{
  "n_layer": 10,
  "d_model": 256,
  "n_head": 4,
  "n_kv_head": 4,
  "head_dim": 64,
  "d_mlp": 320,
  "vocab_size": 2048,
  "activation": "geglu",
  "norm": "rmsnorm",
  "norm_place": "pre",
  "norm_eps": 1e-06,
  "positions": "rope",
  "rope_base": 10000.0,
  "rope_fraction": 1.0,
  "qk_norm": false,
  "attn_scale": 0.125,
  "bias": "none",
  "tie_embeddings": true,
  "parallel_block": false,
  "init": "trunc",
  "init_std_qkv": 0.0173,
  "init_std_o": 0.0173,
  "init_std_up": 0.0173,
  "init_std_down": 0.0173,
  "optimizer": "adamw",
  "lr": 0.00138,
  "beta1": 0.95,
  "beta2": 0.99,
  "weight_decay": 0.026,
  "lr_head": 0.00594,
  "grad_clip": 0.5,
  "warmup_steps": 452,
  "schedule": "wsd",
  "decay_fraction": 0.826,
  "decay_shape": "linear",
  "final_lr_fraction": 0.02,
  "batch_tokens": 32768,
  "seq_len": 256,
  "doc_mask": true,
  "train_tokens": 443600000,
  "steps": 13538,
  "dataset": "wikipedia_en"
}
MLP neurons of a small language model. Each row is named by its layer, matrix (down: output weights) and neuron, and shows model dimensions 144-239. Each number is 128 + 32 x the weight over its row's rms, rounded and kept within 0 to 255. Numbers have three digits each. A neuron's up and down rows have the sign that makes its largest values positive.
After each neuron's rows, "fires before" lists the tokens most often just after its 100 highest values on Wikipedia text that the model never trained on.

L7.down98:095125172123158116190127109128165110123192147216166152145105118159106170150111145141085085141137115142117193081135112062138104140091079163130154159142110101122138075091129113100136130123118138123144145083196138109120145133119133116130172121137099155185091114130143204187176126140110104090
fires before: "ic", "ia", "ian", "ical", "ics", "y"

L4.down89:117125172112106103092117132086179213091090137136218108100139115168141149068196095148124146138145118139112144148070150163135115104165167133079123135086127135123215132123142137151189135140132145151181190112163102146131140142143142141110136127109186115127071160171088077128163146062065114191
fires before: " ", " (", "\n", "==\n", " and"

L4.down107:163149098145092090166151120151063148128097117081140120153132128145126185180150129130126150140064086109135187186155124111084181126174147105182123115176160154151067094128132109138153116179126174153135161143099128109155131086083162138096117163090101138091168126180097074153142078152069104120
fires before: "3", "5", "4", "7", "2", "9"

L7.down13:141144147150092111129124137134151137128150113134139172017140119101115160158098181091158170004106121098101089142153105159150116190132122132119043112129105142103172158065155176092142153117129124145121123149141136125135108120075100110162073144126129118134128106135120113098112065149126123097
fires before: " ", "2", "te"

L7.down274:118131149104151116176115112157095153111118113200143133136131091089103115146095103111155155102150122123195042070107124103048127132067145103176142158174139169192096115147156116169103244148164058099179118100118150165089147159069167112173081115173154105117084093109159118156090169130143130090
fires before: "7", "6", "8"

L4.down228:124155102134138114200163111105139155083097123166136107140149157167107101124122095082134133075144118191081118157116087139163172121152116085166171148073119144110090127161117197110104170060133159116105125116094094165161163106092119166150184083172103147095162144164077148150135100096123153190
fires before: "8", "9", "7"

L7.down55:174169163098096108165131121136107120140106127145192111150127133166134140128136059103128127081139109223154216085101174123120173176108106138147167113133107124160148115129158120140173155143130101125071081113107072141179096227114138109126179137157206124135128092046097119197104082121088118136
fires before: "0", "1", "2", "3", "5", "4"

L4.down211:066149153122142101146183119104157117093125127123121042124190157108050130086146162150118140111123156105095149138119174141121141140095111074134136000129135076097104136138207084134157098115168112087123125112143127110158099106057089135098123147154141173094114196123167101104131109123154177108
fires before: "vel", "il", "e", "ining", "ck", "ised"

L7.down73:126161135148153101158193153109168145115113161110125159098114076135098105106108178096117131137116156160141167151107143125112142192138138085108136158115080104177158129072139104249150087123129117160093117068065102128122179116132111098122102159086057164141156129148119094097105069124112212079
fires before: "|", "a", "g", "land", "az", "-"

L7.down130:057140114142161181154129156146134133148153118039178148088134087084114158125091070105130127080087132137180118142163128098152180105114115144196101142109152125187137114169086084101119124061130097087152163089202152175175099111170119097120152141159166106138186123159128122131137127145077115157
fires before: "ction", "ct", "ly", "l", "cted"

L3.down252:140138167093112138115156117163130165093159086179098121141127124156068102109115100150069116079157120096172122149167060171149124111114186149098125113088156106168103150150135162113155126178140163122154136183120107046120139146126173104147089164210162100142078107124162172099172139087074094125
fires before: "te", "th", "f", "ium", "ey", "ian"

L4.down244:130165174104148099151136151186129213160103149126070145188133106127155186135139106207127103088133079112100163178105176125140137090103179154120094082152159145134106112159131122138126096148102076132128116119199084181207112062146135126123181100125152110112146129136141149118138139141131097150
fires before: "ion", "ional", "ed", "or", "es"

L3.down123:112131083143167133141072164096130140158122069117089087156103131138159181102114121137122133134104107161163172131132156187101138111136113125144122094165167119154146163115150071150123094096155168180133090152139170139141130102094112157141114127135192160136079134125078174091146109139067180167
fires before: ".", "ia", "ol", "o", "ess"

L7.down225:122136103165127164085075094124124120203166159128089113123127112090137125131137109151180188171172099129118180157156114165126167111123082173144129066000159079109161180120133070104107090106179121153188136097123185160155101106149119139134155111120111158111144124118115145047144151169154121150
fires before: "4", "5"

L4.down5:119109097134136171149165158121106179105178110115097148102156142119100145134165157076094127140149114123091092156178075107163105192101159100147160085143129136190128168111106187146120166138081108148076094181075130120110108139116086172136085122166101116107152083139146099135121101092089141182
fires before: "a", "y", "h", "at", "ur", "ar"

L3.down194:117143113159141064188062100154202170110150118120177115120108117145095086123128163164128102141125114150091233181149124070113099129123152138106174111135132125154069140114139130149115131148094149109167141113169131149087112156137087171058176123162111185125109127138120114096140064164138185180
fires before: "t", "y", "f", "ton", "ted", "ts"

L4.down283:086140095117121160117113158093147160101107120120174102170152135102126126168149132095102111068160140166097040093152179173075091151138146105213172124159072107103131124122128147124160119115132143092147108120074137103089169094139183105138120071182155144074091148158141089107100116112119131120
fires before: "ry", "0", "s", "r", "ries", "ain"

L4.down83:153158098135204112161152120089137214165131048154159115166121162108099121110089122073122119141154134102160213095204095167058128122145155144163150134193151136123162190137161134106142148130099088098107135144072120149090139094152153196101156117110117181104127168098124068119136141084146078120
fires before: "6", "7", "5", "8"

L4.down115:176147146166098108163150151172159142131141107156109110093077074129081122125121072122071197132074089125087046078133115142180147168072118146098088071117101121084153072122141149129131116081139095144155144125133153141164103134170098170154113127082092111161118133136152113146131147131172075090
fires before: "5", "4", "3", "6", "9"

L4.down8:117175112120130116172033102110150127083150075153149158137100115105103157123091144082146159101147106106124255132143109132102092121115129152136144131129174127112106080183119121118099153094100140149095153128135120121138085120191094140145129109142143095154169157206111105146171124155150066085
fires before: " |", "."

L7.down292:201156133085146160112105128122112136160107223139165112114071134120176107125148167062120130169098125105135113194094148140156130099092127067136143123138157178087204170114069177162144147132066171142178151096102127137196174162171139152112080151115148109109185084149088142136112141173158145124
fires before: "an", "a", "and"

L3.down78:171072147107133119148092106134120127131133071162086139055144096122213088101126058093164090114169111108122155128182100125119114163116131125110103153128132104062124139149115117166111150065122132137074177122157164156154113040185080148158151082133136140092115106129106153133105162123116127152
fires before: " |", " |\n", " (", ")", "%"

L7.down147:136130112148120093146173148151101095140139093155147205121145139115117127183158043143139109168158146161087065115104121134060132035097113037134142105172115129141136131140112127120174097122116108104170162207123101121124140126091126150149119158144123040117136113112162071138138163151126107078
fires before: "0", ",", "tain"

L3.down120:085113119120123084168065134121134116109110144148179153136095088193155155116161113135116116125178094096145150184165101190142106127100131101178117109135133114127172203099106100176151104138126148087167087102111111151097146123135177127098114091149120143166105131137057116130109065143105110095
fires before: "0", "1", "2"

L4.down237:202151133082111126078129122155103061108142118128144137145186136186133137121099122099121141111070105128090081105106126072108117112095180134106114175128122152138081149139119108037059120077123129129146100098138117088162137142064121149120072131142156133114147156126144087111133181127200084138
fires before: "7", "6", "8", "5", "9"

L7.down293:127120131143130144150168169091146088085104203138173099050147124070118114139141136112162181094121125170117178083194133101203141155128159127067117116115091099172109111128118149097111160151119127135144160115095078092100146162128113161102109081153192125097104109199097150148103102082194198136
fires before: "|", "st", "ma", "am", "v"

L7.down92:122187142168142093117119161180170120167163096074124120108133160106116109186097148082125099194130119202107203074146169061123122127101146149157148128110113114094108101109142099121111126134182140149154188177123091166166158138129158109093036171144126142136142182123128178114112104088142124180
fires before: "|"

L7.down204:147154128200108126176111200146144190079143113123140132118153157125133140176110131043122178136122134122073167137138141080123077103149127152118172144101102171122190147112123094118091113171180155138161197115160135156100108108133117152131156213163144192139109147117136096111159108112109156121
fires before: "y", "ic", "iety", "icip", "ial", " of"

L7.down27:086120144111150139128132132134173098148111199065139168147141169119162132177103127139111086148145122140146055121135125132100065121074117127158109107160157118128129116083101067151179137126190085104123155135109176109104157102102073153152088141102074100105105129110105128151099105121116202154
fires before: "0", "p", "6", "l"

L4.down106:102197132123113156180099136086128143101160176128121134144164172109087155189062145148107173139116144187131255101101075112094143094102162158069110158163112159132139083127165130100149125155161142119125112154185105041103080114072107116093072150173071148119138079140158160132125110117097124107
fires before: "ian", "ia", "ish", "r", "eral"

L4.down80:158151173153161123129136153104128118175133095156103164116148099182160121134131083242167101196145111112157182169091121105133095195124141116162104114106115111092079113146112124102155108088071098137109144141152175133137119169123100174163123099142151120151134112198122143112096132150139146069
fires before: "1", "0", "2", "ation"

L4.down135:175095108093091134113140123096139130142065136148158147126094156088221083125120126091102090095048131061134152102114073180142121112136099124133088089174134141097069090085138115091103140093161166140101121194108142120123143057136128179162113105069098087114102121173153123178163109133138112166
fires before: " |", " to", ".", " by", " in", " |\n"

L7.down201:168121166114116132082124185131083179102135150163155134213074101105084118160190105112163113101151161126103157144084137086106132155100072094082136161151137098159095138112137148146144149109077193159131084096155084102099159130140106119184137133153184151105082174081094110135093105125180121119
fires before: "ation", "ated", "ate", "ing", "at", "ed"

L7.down33:137141185083120144144106208105116129137125093071164158106111163189139110132175137170095088136116130104124133155160103176130154119100113121066057115158144149106142150075115128123148157135090129082169147135190150158137145121116116160120187083015189132159134109147123153132132131100172108107
fires before: ",", ".", "\n\n", " |", "\n", " and"

L7.down287:185147119170121104081126131202131153101169150094138123187120094143124151089163124114107155095124109127168143092091107074099080128112197187169139118095084108177125108103072148126193106088172133153166116130180147198118165110123098176102127158156162083139088097150103142099111124140111091160
fires before: "5", "6"

L4.down201:147116157106134115140172128199101118193073109196167100078085096188135157182131142146118154140117152062131085107121183175123138145100069143131111120138154179099124158135102111121115125140088116184152117118164062126192102120088085115164252109062109173144171162095144192135098069128203105103
fires before: " ", ","

L7.down74:091087135157105103114112111166152110133134227129080118123095135099122120135116137172113135116209110136137139089088133091053116165138166136209131172128107143134130170137063160018166141126098174103076103082130112158082084108147156125143133123160108211121156195092107104154125118194160151117
fires before: "2", "1", "3", "5", "0", "ing"

L4.down294:166155182155130111139097119147115104081135155164150159156086176180140114096138088192101121165164133122178085157140081110149102131088128158134144140151103097163102140081143163106175120158052126131117136137129148089056130126139102068106143133137101095163074124165138115136102113136150104138
fires before: "0", "1", "9", "4", "ing"

L7.down290:127176100101125152147090174163098150105149037148163124211179114126122121118095096141143149154117112158130174135088152148095138105128185118142149112131146122146165140185129107135131132106154149115091158097121155177147153204099121114129114157153179121118121133138126136122141158185111101067
fires before: ",", " the", " she", " he", " it"

L7.down2:130137127068163130136177159084135113142081000113118146091132093000069105133112120123133138111167122124079255131162128146128154152171112152110110132111146119163151110099107114105135156155114159096106079118108090157128112158133085124133145112168110164140135170124134152089133158131071108125
fires before: " ", " +", " —"

L3.down129:145155145170158139138134123133124127122067129209166129053108200180151142125129152134109117146175140131081189128172135169128102169119120131120115126124161126131175084051156100098146077103077142145195201112141127064140129146139087102112151049111120153119164155198096168069144131170181146112
fires before: ",", "s", ".", " later", ".\n\n"

L7.down207:109058161100132122174103113199102133089077171187204154097134095133132167125155141121101136122160125110128156122125190090070109119154073069127116100155146100133175132083186065139134116159145144135190081156097145118126112119111187184147108093091106054160174080097057142161107098104165149168
fires before: " |", ";", "ices"

L7.down108:170155169137110172156081140116130155126145231124117135102134133123131109157160100169133144148153121138122065134127091107186115118161119154063099143078148148158100144087134122111168120104155156160072126083115168154155104046092146130140099055083127126125174114167102088157147163130161104150
fires before: "a", "an", "as"